Weights of a small GPT-style language model, trained from scratch on English Wikipedia.
Training: a variant of Adam for these matrices, 153M tokens, 9351 steps.
MLP neurons of a small language model. Each row is named by its layer, matrix (gate and up: input weights) and neuron, and shows model dimensions 0-191. Each number is 128 + 24 x the weight over its row's rms, rounded and kept within 0 to 255. Numbers have three digits each. A neuron's up and down rows have the sign that makes its largest values positive.
After each neuron's rows, "fires on" lists the tokens most often at its 100 highest values on Wikipedia text that the model never trained on.

L9.gate70:138097117112089097134130089109163118096082118102133166138140079156121104135169124128082111103105136120123156082136110112156122149112120131143157117151122113097132140138080124099130160077170086145126123087129153138160114127151169104107171115165094129139161120186115152129075122134096121128132189115135150124145133141115146138126115120122146137107135164116102110138097129095130129132101143137126168118122114128141180099164116105102140102100140120158118108135155132097144125087117121120100126106133124118171123151108174135165105167141101133162083143151090106137155096143158110098
L9.up70:157115136138060129137125139123127142114139114094092086144169104117174139116137102126129097114096150093093165105147142155155124169096133086124172105146122142129099140102113141106140152119147107128118131112151092069152143159140102151156194111114110130122196134122157153113126121110145086137127172108157110107120097178143148150099159111168155111122094133127119124127136155157142098121111133132109116119126129148151143141141137107132134146130093123154110165090141112147124102133091153137104142143126110097143105171129122116101131155113111112114118102145102152062119138141190111166
fires on: " |", "|", " L", " p", " W"

L6.gate141:131179126111118152125159082117126075101142112159094101111123125180127136129131134118147090148129125063119169152156108128138146153134128116127109149085106059110170149091173118129113097110112159136145153147139120134164127139103132169114128154128083143077127147149147142166136176155105107123128129102122113126145148098161112122097100115129181089106120134132110091181130094094152149127133121086124159122129188140136112131175136125134122180130091126139121125130118120129153131117125133152129123105119160153132118089147125175138133112103122114126112157121124153062120129131139148126
L6.up141:108158120151163151177146102082154140145131147097157157149139123116102105123139119135080144139151132114156148095138089098121158126121180152120111143103119109096140145153140129124127155147135162143136122162104159104103133116118130230110125153142178138076152142117102166164122140118155096118092147150089116134138152136181115182129126136176140140139135131120132161154111130131133155100146124094125137144119169147145074142118097152127149120165148126102174145129167092141148126135139140110133144101144164154095137132157136135158129132154093107114119107115138118168112108160119141123
fires on: ".", " he", "ug", " her"

L9.gate156:147070140108145150127121090082154103139131135130094091121143113109097122147129147154144123098103149118126113130099142144110132123165140119124150133115115102114179139123128096145154126134125116090121130120092161114160096181128153141152133105102093102161137158117075097144155140120145119155157140149127106083156116130122106157129111129083162076160106132127120124130127063143155134148177100142152149110117095122095122126121116149144103164161117145137137133155147104128125137147120132099135162098171081178086123137125097171109127173133117188182121086100135131128136114120106144136
L9.up156:142144060132159134137140114138139137119164136119093151157160135153110121147137189139135103112144154100186124166167133111143106115127130179125116103155110139108152139082122157157128169129092098102116153139124144126131167165112081143124143097133107119122157132116114146131074094139111115098145095131085127130127150195168083110144168142111122134148139127090118155125141146141148106131131140093132126122145125150121140126109125155054086121136118113129105126103141132104137151126074146118147149103164120105142092154137151125151097157127118121145157132154118143145147165078134154099
fires on: " comp", " cl", " Comp", "omp", " exp"

L2.gate138:073113126139121097116121155138126132135105136093112118118158130125122121147100099143151087084131127128132137139134127126165119116173126124140111122120116157126110134146095098151127153167112124116099154155118147145134065158143111134144130153127100148113101092149139098125109138114100098078161136115053169118108126175153069135123104097115142130124103110119116105164173120109129126129097131109113115143161095114088131108064127139139120121129140115128184140095137114170151184146170122132116111141138134115115113140069167105146120159101117090140105121133197112131149118151154127165
L2.up138:100139082147106169143141103104128122142130157126087105121069093118117128117168116142129119141129137109161121122089182119129151090114089136121098108128148133116132119114147125101113147137137098162136096159133175118186138134127149088127111176135106152105111092140095138164135129106110117099130090130158111104144100133150080117103104112140109109120114109099163121126104125124115175172132134118145108124101105075095095120133159128154149159143122120126073092162148120090115110141153123143160109123076141120101123140101111150127108158105165129124115140152151110152172084182108145108
fires on: " Party", ":", " by", "ion", "a", " Year"

L7.gate108:089137101103142120126120114112163127122145112138151119201135122144137110121099086114156126153063113156153139106126113117122121123168107152137153119142107111148141186113140131093116119105127140138126098107137129122120135139117112148143129118128119185169117058137155133168133114126122148092149128161113144128147160087215124090110131136105167162120160144125101152135155100159160162150145139137132142160100142143107107165132132105106132123113101143120158138119139145148087124179131104163119153121151111136113138160096151120142121171141090127123121153090176120127078080120133122108
L7.up108:112109119172135163114090148107149144127152124166121125116121104134097149128145185129117142164138133130119148156154140105104123120123129135146150135149151118183128114086143106088096133117142099132086124085111157136128165105141126081090119156190148144128126144150130141131158217102131134107116132160111148136097118122130118113141083142163123130136096120157109161114117112127121180170123119108128121125144089104111141187132144165126097181123119162126155125131104129119160115162112106162119155123147118105159112107133106161129130140096134114182112145091107166156173121142133151101
fires on: " |", " was", "s", " were", " city", " is"

L5.gate187:085110092104129132093130131099142108137110129131126092107131150091160126178169182160101133102142127117122107117079122168114104106133159111169155112127145160121121091166145113100103115120155127150124134155178140089124102131118142070113115096103104146168133117131157171134171135134114112114108134091106165114166135136111104125122129128156094152122143146140119145116149089148115102146107114124116123116182113111158075126138126143134152133133143128177115064111110125102099156128100150140117123124083102125136129084148132112103123112118132157133146095099181139077098126143134082122
L5.up187:113159110126110140120106115119123143109132123108155147114114111110145124172200129124125099159137156106099154106146126111123092122142108113111096107131138124140163153162154100096094140118117162124110087120121186154102132184126162097138106122169189094104129088156161123135145158156117123141115127108142123151128121124142118138096130133151156146140193139122125118183118113129123144108120148141129111102111113108111157121099121136086083138131142106138095080166147120119103160128147132125083079141101135171136078134134174098122147085135099084128155092133121090147118122144098126143
fires on: "–", " part", " minutes", "um", "em", "%"

L6.gate233:161090096145166121087115121101145157126152141141117102133097177163141131078091081110108107139139139089119166136140110145111109133103088156142132125101093131105154117137147136147157085124087096103170132112113110116103121120132141073153135120178188132068165152150109099095135121111119122163133140161104102172134117132131133121113171152148132096104135143144103135146093120120131136134140137137118110146121154136166088173150103108147166094120118103134174144137097136151141121138094128118093103125129130126094107123091092121139157156124129100124145154128171126090108094129161132114
L6.up233:118096125151097133112136167103175106090096135093165111137102144148165099122169138139176125142134122110117151090166151128115202085148141107123115153105107087144137110116152079100072117125135147097092141138084157132158133102120112135107125131177136133100149166093134111096128136159126092119126132162118149151115121161178119115099152121130160133141123153131128115087127130122129124133124123121151110156122114116129111133107160172154104140144134108141120172145143145155095088143091156108129162148107102115129116134111118119096133152171128184126085132072153153143126113142140150140
fires on: " in", "\n", "\n\n", "'", " the"

L6.gate126:114135156154125146128104143090109124120145163088117145128157091136119175145135101100113103172161129160090138147069126157137142143120153173113133133127117104162097093117148119116154104158085094076097095129094150094118141134151156170169141121126129160173111111149148102165116085136138127106151125133120128195126130162132130137136112137172148111120173131151098114110142125084171100150124157064139121147076141146149113124104158148133144096126131119125099135108150124131158115140118107113177139159165113142106161115128134142126136180129158136120145106139107108122134148140129141103
L6.up126:177121128144131115092153143084115142151092091110151080146082154169115107104141118150153132151117107129104189136139120135160140087155148123156132105107144110134122143130159108098113122143115075174094128123114121144128155115150116140104142123124124165109119151082139163114129115110117099131104157133134152096105130160151090123106150127136122102150148128163124146131144087139123158174164129158094133171126110103135159111112133151149111116153174133127101147145098131058093120144136160113111124139145090118091115125100113088174117115117098154114140139070154107129081106104139121095
fires on: "."

L5.gate1:123117145102097142115102154138091108122164138163133143116106162143171170133117142149135111109126131148153139117119148159140124103124111148142103102120117146126110118148135133131088119161125133159088101096138125127156112034123157121118091133127143110146116095106106061110161134148113091158126132156144129137118101165121145134169170137101131141106114142120104117159193126118093074085114121131126159111104127150093130122149092148074142185152141117150107118166124139118113178173067117107141138158112135159096119157138155097132094139122115115121118129109143121099147129136127114140
L5.up1:149133119146141132152134084085145157149179092117139142107164143085137150112140117143148131109119154163154101111123129149137149173136118131123168119122094152091132086093097123139108149131083117133155093088084059096148142152115148142092140134117174128102145113135105088144114111124152093083143134111091145138119152128127106112151144127142152118126096135134133115148133110149138120145125117136089203133105134072100147130122115099099135097107120114150105177109105102094155127139099140102146118127172089131152113177134131127107113104084099108138128151136119081130139126122161160127
fires on: "ist", "er", "ologist", "st"

L2.gate114:109169141079134157130150174176110140108151100123122111142138116118137127177108133143113133126164094126141135136107105158120120141143102140116147097142095128127072131151149161069108142161088164127129101146180115079117086128139139087132105127142162162162164132133136125126127104127127132130137140134104123161141107098093124129139128102126148118096141154126172136143160142128064143120122115155112124118082150162164140129155144107170143134168118121161148095148148131114127154117120131159163128145118099126125151065106105144139125137121089144176120067118122103115143110180111165144
L2.up114:157128164129139139133156129121124163100141105151163102080127120116159158145157145127106130119130108089103120153153132177133120135137080157088130149089085087137111180169157124120109133103141129152164103109121160124156082140131134126076129140103164169129164108151101136088130062146141087152119121146091088137132150148105132111109129142110123126128125126144140187128128115127138146102109141135138124094131172168124105133138090140162129126182102129144112146137127125171119145139142134150150113108132112084154143163149140109096158137113104145168086078115112146109117150108130105164
fires on: " –", " |", " -", "s", ":"